Part of a small language model's weights: 4.82M parameters.
MLP neurons of a small language model. Each row is named by its layer, matrix (gate and up: input weights; down: output weights) and neuron, and shows model dimensions 0-191. Each number is 128 + 24 x the weight over its row's rms, rounded and kept within 0 to 255. Numbers have three digits each. A neuron's up and down rows have the sign that makes its largest values positive.
After each neuron's rows, "fires on" lists the tokens most often at its 100 highest values on Wikipedia text that the model never trained on.

L3.gate82:111135076092151113162140111105116131103141129148110133100126132136147135117095154120136117147116162127100119169134171172158123083098166070158103113130158086135119103158135119154125093135134150139106140108119136173094129122154137119130153126151121144155142159118098110104163121121109130139145149097117140147145103136119111172098093079123101165156125117142098144189131105112137121143095116141123105106118149092088131122124176104146138149108112179098158127113117130180121095117136148140089083155126109109131142058176118109098125123122130167155155123107125141119137139114092173146
L3.up82:108133083119135147174136097103100138144128067148106098128130153105142127098110156112134112123101150128105139179112145177145116105098146136174149120127186098125131110143148119173094119133105169128097134119086108163101127161133126122160141135134098142117182151133127149135112121125104140145118137139121131125122110125099095138113105097137120156154100129121125120165148129124123121133135124129135099153134127100070132106182172093182175152108107202110143095128148143171092136131138162170096099120128127134147144089133130122083085110102094152141134154111107115134127102123122155121
L3.down82:157124085169145120134105126150110152153129145135129130147125120110159125093168169117141104113116154137142115115100108136121137103093201138118150114142144110089134155062106120131105133137119113142100134130113116116127115144108121111135102139126112128103212113165123117116171129105072171148094133117140105098138162150133080116143109100132148106104119100124163157171117112141128114130114090159122141153162119121104117181157180095172171106117125124134153095127147117132120122144122109123099141140116095134127136156094122110122072122103092119157140086136118112149080148113087144146
fires on: " se", "e", " E", " e", "E"

L3.gate248:124101134135129144143120121120060128153144166109107137145131109137112123120142130146103126137102106155117131102105139144112167102173158133098165120108099155133123152096090136135102177093159130116088126165097167144122124152153113123124173121126156104156156141138095123116134120138142103127153158141079107125159149117099098133153145101117139135134107150152152139194138136162083134147113164098176160106151101121118086131079171112129119125135120197128083122132110182132112137124110109103100122138121125150101161113127132104118117102092090153141142161143134175161166136123114158124
L3.up248:094141096121159152131136109103071076142147158107124084122109089110145111079114145146092147145100094137126156080141141133120161123124133105122160115087123151114115095090098147162128138114129111120118151134141121122155085164116073150129126147123155157141145158113097118112112117138100114142070170100115106127164137144134085100158172151113107105101153125116123130137102162123122112130113153137104117132097133146095111134138121162139122126136124134146108117151078157194094145124136157085073130138135127122128158104136122099109139122104105124155107160136168122098122142174094157089
L3.down248:114130153143176120109066106140041143128115159127138139145109119156123095102152142132143099090089100129130139120127135149131140090148134113085141151111114146110113088112125110113164193112138152099135157134145152151131116156103078106149185122109114131143145095146125103123129135179087101144138126092090118159128132136131103101125134114129109160114140145110138164159180168133104124135104120107113129124099116122131143161112136115124173141140123108143161144103145122137106117160116116109102081097130117091089155123136153189156106125142157134174142135094130145158127156137103157107
fires on: " U", "U", " E", "E"

L3.gate427:142124113104113126128144115128107167129129115118143136126153119118131120159129125142112118126098100120126138144115113138139112107139097076106067122103137108136090088159133136157119151133118085116151132114098112174113164112152134090144131106139128121161139146131140081171136160149128136147154158160104100156152097126130129108130169162117131136172218131151089142125174136138135086129139165108133080107162095135148119138137111120093078150136188130168127158201100146120139154144138122160116147124117097106093126142130097130154104111102165099138126145103139144150105107113151086126
L3.up427:150134160121115147144136131123133107129129097132128157106130142114095169120147155118109117139111129100122077130126150154140153149188114149131139139131141149134133158150127117107071128129120108140136107166144142118116149123133157101125120101163119170099149067151147168137165139094148166175150107114112091112186109092190131115134145123169146087137134111102145114090137124081144164143123144150170117127143128147188134119169128123162124131107130108145110105111085084138146145151114096122127083161145164121094173167164084145153136142140132116161138115129130145097116108130162128109
L3.down427:161110142133145110115101119130139112136149121144192129129145092108101143163113120149170170122111190142104143129120130156038101110150133124143143153139136162124131135141118079154134143140111134113159103139090150153104152085133144113131144106142134133117148088121159121129112123140130157121139144111135127112121099144133125114115166163136138148150146173126152131120160151096112109101125116119147131151187147137175162144146121120148102154122127160120140080121148120163149158158114126096130142100141140142146123178120100195108159096160124174153152166101094113140105105109119088085
fires on: "-"

L3.gate201:125155090076111148103139138134094157165142138130114142119133127140153126123130171112119157159170106131148128156134116177129154109129128140142134127122065143102174106137171157083143106154133126137118162150119116166093103139117108113074135143157106149125153140118170121122116145128139126149152139143141101140171157124089097130151116118153168183134164162125122109090154145123124168143138137154114147123127121097193142170150148132101120150130124158108125167156178132141137141180118122148144113133155167121100131137132117155113100115081082087138095124111139097098121099115152093134
L3.up201:112115130082112159138136169133108151115120157132136137159145104157134118148155119114090157105162106110104136102131167165099104108104112088127150142125075120120161157121119136150155142114096132117116139178110098099098124154062145135146102132164119111121118135119145140145119091102124120120098167112177128106108136105165105117147110093133144088132136094116151123132142166115159126162110118130067114146098128089160109126131119106107143144170101103088145161129150138154167112123139152114152116129159118071147150163142088169117117149098134136174111137137153156158092084156116133111
L3.down201:151149126090149152127124115130149109137136098141121101117139117109135138083120089133154121091121104125077108153147150126118098131104130170123155114135157130158116085171157173138163143127095066114157103129123144139115121131133138106175157116119099134150169132111142096109111133160137108133145130107124121105127148068127160125079121106124089153128124131100116111133126131117117124091162125143062112127105122142166148177105097101077125124157104145153129107187130132173141113158092138092110097104126168141103159158158123145134135087136104123175112169102103149107128093143139120142
fires on: "ar", "us", "her", " War"

L3.gate181:130093107124158136070111129156124147132117066171115123105126102089172092139177132096111136125150084139106132144073101106096153110165160116127153082095146119165107137116111173106104104141128132155125119093140141149112118094142117100128068160112107137097096150094171101157130110150145152100129139143118124135133140085129169126156139110132123094111139121138115096143120136146124146104142139141112159149162152125122104074126115157180172131131102140127119112141118102091174168137151151131125145128126106105148121135145180150167125130156125166129135125132119097142120157156151143127
L3.up181:136089153118126125135122139099158133133109113162139151098171154129143133105133114142144135138175121140114152125091114151172136155133121119178157144099077127093117144166103139127117163136080160122100100119123162158110157089137127169133113105138113109127138077129134150158120181087128138143071137110183131121108127119143129124160126131095139161151132131150100128141108145141109154155116151124138119068135133127127120112113132072091143125088153116103089166180111128111143092121125154138132124131129124119173127095148151129194128102141139113142128149125147120164115118108188175156
L3.down181:162080129148139158129135127155090151123089128163096123097189126140097108147121103167108123117117148105155062145121159064119122091113116158144112114157178103113136073129109128148142115155101119152145142117122132150096180142124112091180113145087092101136138128116103097106168151110129151111116139063153139157127135153115152102121108160101139101139105142101092104143129159149115120138135149112134144111159171105141101109105135083119145143173121121132147138163095145117139122140126153127147124105119107133128126091118164123110121128178134114135106138103133154099121134121163145159
fires on: " Bl", "t", "ed", "ir", "d", " W"

L4.gate75:111150150143115102140129123156150114136146135077130129156113113116103113147136140128117135130157117147074113131084207097091149142129108170141160136109102107161153160142144129099104115153161111124140148118166140164095122143131110169099168140059118124147138147141137092097110148082165164161132129153115139129148109130148156142139098122136124145133136117128131090168130107148092086120132137100144161114130118133111133090088137159137135138136099092135162171108129110086108113057111136147092129127124110118115126181100131100088131098152125127145103118134165154160127086102127137135
L4.up75:106151096179141135145169112147158193086070123153165127099112138155138096083153168131135169129138183165137115127129134086174161114125163098132119119088152148112117115133117124186141173089113115146157139114114132146156135132156116168142146137127100130095114143118092133121088149173113104110165091114124105126128139120170133157167133131113092188122126133133124102097131108155127112109123131134163125123120099136111097111136119119128135109134116127111117100136128106110098122140154131098143133155104123143124144090157116108158138174096104132134131131129171121145105101118128083074
L4.down75:144147120154124115182131138157139139140113141147144162121131125129100094115127155117158168118132122119135095108104119118121135154105091122209159164129136169127080104119136144120144119108145134132124155146126152137135129113111148091117136171129133122147073117156157064079141127101133126084112178201154116143089155091122149123150135171133128135124133162155118152136113143165158169151101126065137155123152134138158101154125197123126108135121121173126095151097143124117131162126138140122142116123158145140147127120136099088103123137089106121156150156146139109156114128142113104146
fires on: "ed", "ing", "ld", "hed"

L3.gate432:128115116114126139127109092191153132158120110105143141080142178115076086113138158157131114106154081158115111124118098146171116126121136172114124123083160135090121104143128120120115148150117092119099119093171112145105109144110113152135106111147108071104149109136141159113117130122130107154146132081131094140138155106122121124147077117125210163151115121139110126117166083130152122104122133130127126119145105144145139100099129154172090105154101152150127164114147175117126109136119096119130143124127121124116104102135169139147130095065117121121128105099121140129140115152199148125
L3.up432:151168146124171109110112093151137096133110114139143118147133117140114092093114144131098120126149105105157102143093073138148160136128140135088088120176098126100129092151116109113136116143124087129097137106109127165136119149091066120082093168127142101104176109103121107136135113105095091130156138115143118115144147096099134122121105141105114162130133157184117104080155136151165139101135100152135165087068135142127106093119115191098137118135131096119148169165176120117124127137092124120127110134127126154158093100153106124145113088122114105139130134108123148134138165117141157147
L3.down432:120083152097135084140171103180149154134138112080135190105105120140157102118113160154112096138110115096139086158135135118107123158111120150083087160171138146112118130111163096073116124133134116111099109134123125109148139111110139117141088143121141142182117130090203121116113136077117111138112130120151124101096160117117120108089113144118114134090138148104157113116173132148065145114143121125115158121107143168138129121129116138140090104151139141135104111110126116141152115122130155123112146135126130100114133105088139133123117115120101115156102112114141143166093202127165158163
fires on: " Ind", " ind", "ational", "nd"

L4.gate201:137129116106107132156121149152107093109125103077142113181143110153119102157127160120160127139115137143123126150137148151169131093100147122114167156105131169130108113119146157096136133126109100127144124132123101150150101080151184130139124094165132115129109129143166135137152153130171150083133140063160132149185083123120170121131124142114122110105102098101154099127139163136145111103130085101124116130143115140095187144121140091155121057101129142155148117095098145127140163131122092118132140183148163128119086165124148160123122167137122115157144119157084139119128112120118134120
L4.up201:128125152165137113145134130144167138149107127117107080099077116127089123161083083111136156161122124173129100132147117092129109132122126104112150144095089167112121155147158150110156128139098095141117150179167110147114107122150121139126121134073125108074153128110137119129143158140179119158132121127138149147138113142132116161167142082091133136137122107109128104101133129148130133078139098146132151172140143100129110153162134073127111161111139137110076117077146121123135123156105103105116104089132109128138152117167111157091169136162119152121140159163070164105142125111147126111
L4.down201:140119157124162095101132128109150121136156140119124126117122114144127111105121150131119078147132090125125111093149139160086132123124179090115147168116081156179113111105156146114111142126102127132122142115092144149096118114147123133109126119161122090121095105142135172140140110131120111199093118118130147105180084098139128122143154142152144118147109113153151148112159168090073113161111153086160133179128113100128133148086080093148133104091100138107146111112090149117125142163134089156129112127139091129140103171157137130092139099105143121118097136121144165090138163118136173131
fires on: " Is", "n", "ar", "o", "ul"

L3.gate425:097134080130090150133068132115144172101126110126132116146131163126124131145108158083150125118128104143140147133090114137154140146106149105129178141088142119060123156134127094113092153099139113156147142129155166138133140131119118121124126150172147152124146148085122092137119187144135091077073109120139146129158106138161129164115137140171173128141117174134110146132135120112156144111123127102133197117122166133156111155105134086115122118158105114143133144173099162123128177120139145128088132101127104136147096082095133168098101105153119109158126122118134126101124133108140111147
L3.up425:146120166113148095138143159140162143135164112136136132117173114106115148142168104135174154130118139133138173137130157109177138165153178152109143158063102109096122146103083121109107078144129125113145127077174171157090145109125130087141114094132171148104121156123122098140100149153186119114116147138112110105124107188112130137154141090124134128114151123091159096095116106116120100106100128081125138122109128132141125157107174098131112162122136137101109113138128120088155117110143143133108087085138167113114160100110140130155142163150123106149108155111109127115112144150132140131
L3.down425:120094107150174151120156127099139110150101101109115109130127181088144171091135094140110144094152157169130127134115131133179127125101141109120136103135136113107114143114155100110177094106144129120175143125126167125105127125142111120129114091164112094116117129099107103120109092143176168083151186131149133128103089127140141122148116148114137122146088148141109115121131137095082112107097102116110129160164115115189118134120130104136115107159089107117132137201144092117098184136151094095097125146117103134162141129147136114124145159143128130102130173183107134123135138113107116142
fires on: " B", "B", "W", " Bl", " W", "T"

L3.gate83:164108151113106166075117163139173102109106076120162106166105113139140135131147088110133153107099110151120170154129130143146144100150120094135151091121126153180137123117147122127108114144138125150110120112127137221114143129142106123120125130130151080105126108136153109156123107126141129181139127126098120115173116178151136126120122084142091110120148152122097132099136131089134094092103115173143123107125100102129106132124136123141116153124165138126120103190145103146161138136102173138135169142114149104134113161116160149155077099163078110138128150094113138135131149154146107123
L3.up83:160130167086105154132122182084130117130121118156129170122121102106169154116122057131130149105055134128128139155136128180121139138122089102098154131163139105146154149159135098113125117136132127135117165134113158160114118132156119127126133159110137123105125123135134129140122104106132116138142154144146105109095088135140109105119127171172151133137123138096138140113127116112116174107153162156141136106152104138124132110175106147117150103134097108133147119165165148151192118102125143075181144124133105122133114133113124150161145104098137123116119126079178131107064151146172162093
L3.down83:151098138093114153141131085134127129162152154145185146133107093140096117171152108127112155115170124082145143123122140116114165126210112129111129185115144189117110116155113125123109152105111109115136129117114122167145120100147111061151161106128160092126139080128157077102149103137097109176161164114107105128153171145128132126131143162138110122128181129162107122139145129124131125125103106126138077128134139143129142143108154101155140174137166117117124138140131117153133121142141089123110157105154130125125154180129132149128142103114084100120129150118102123091116133091142105096
fires on: "-", "us"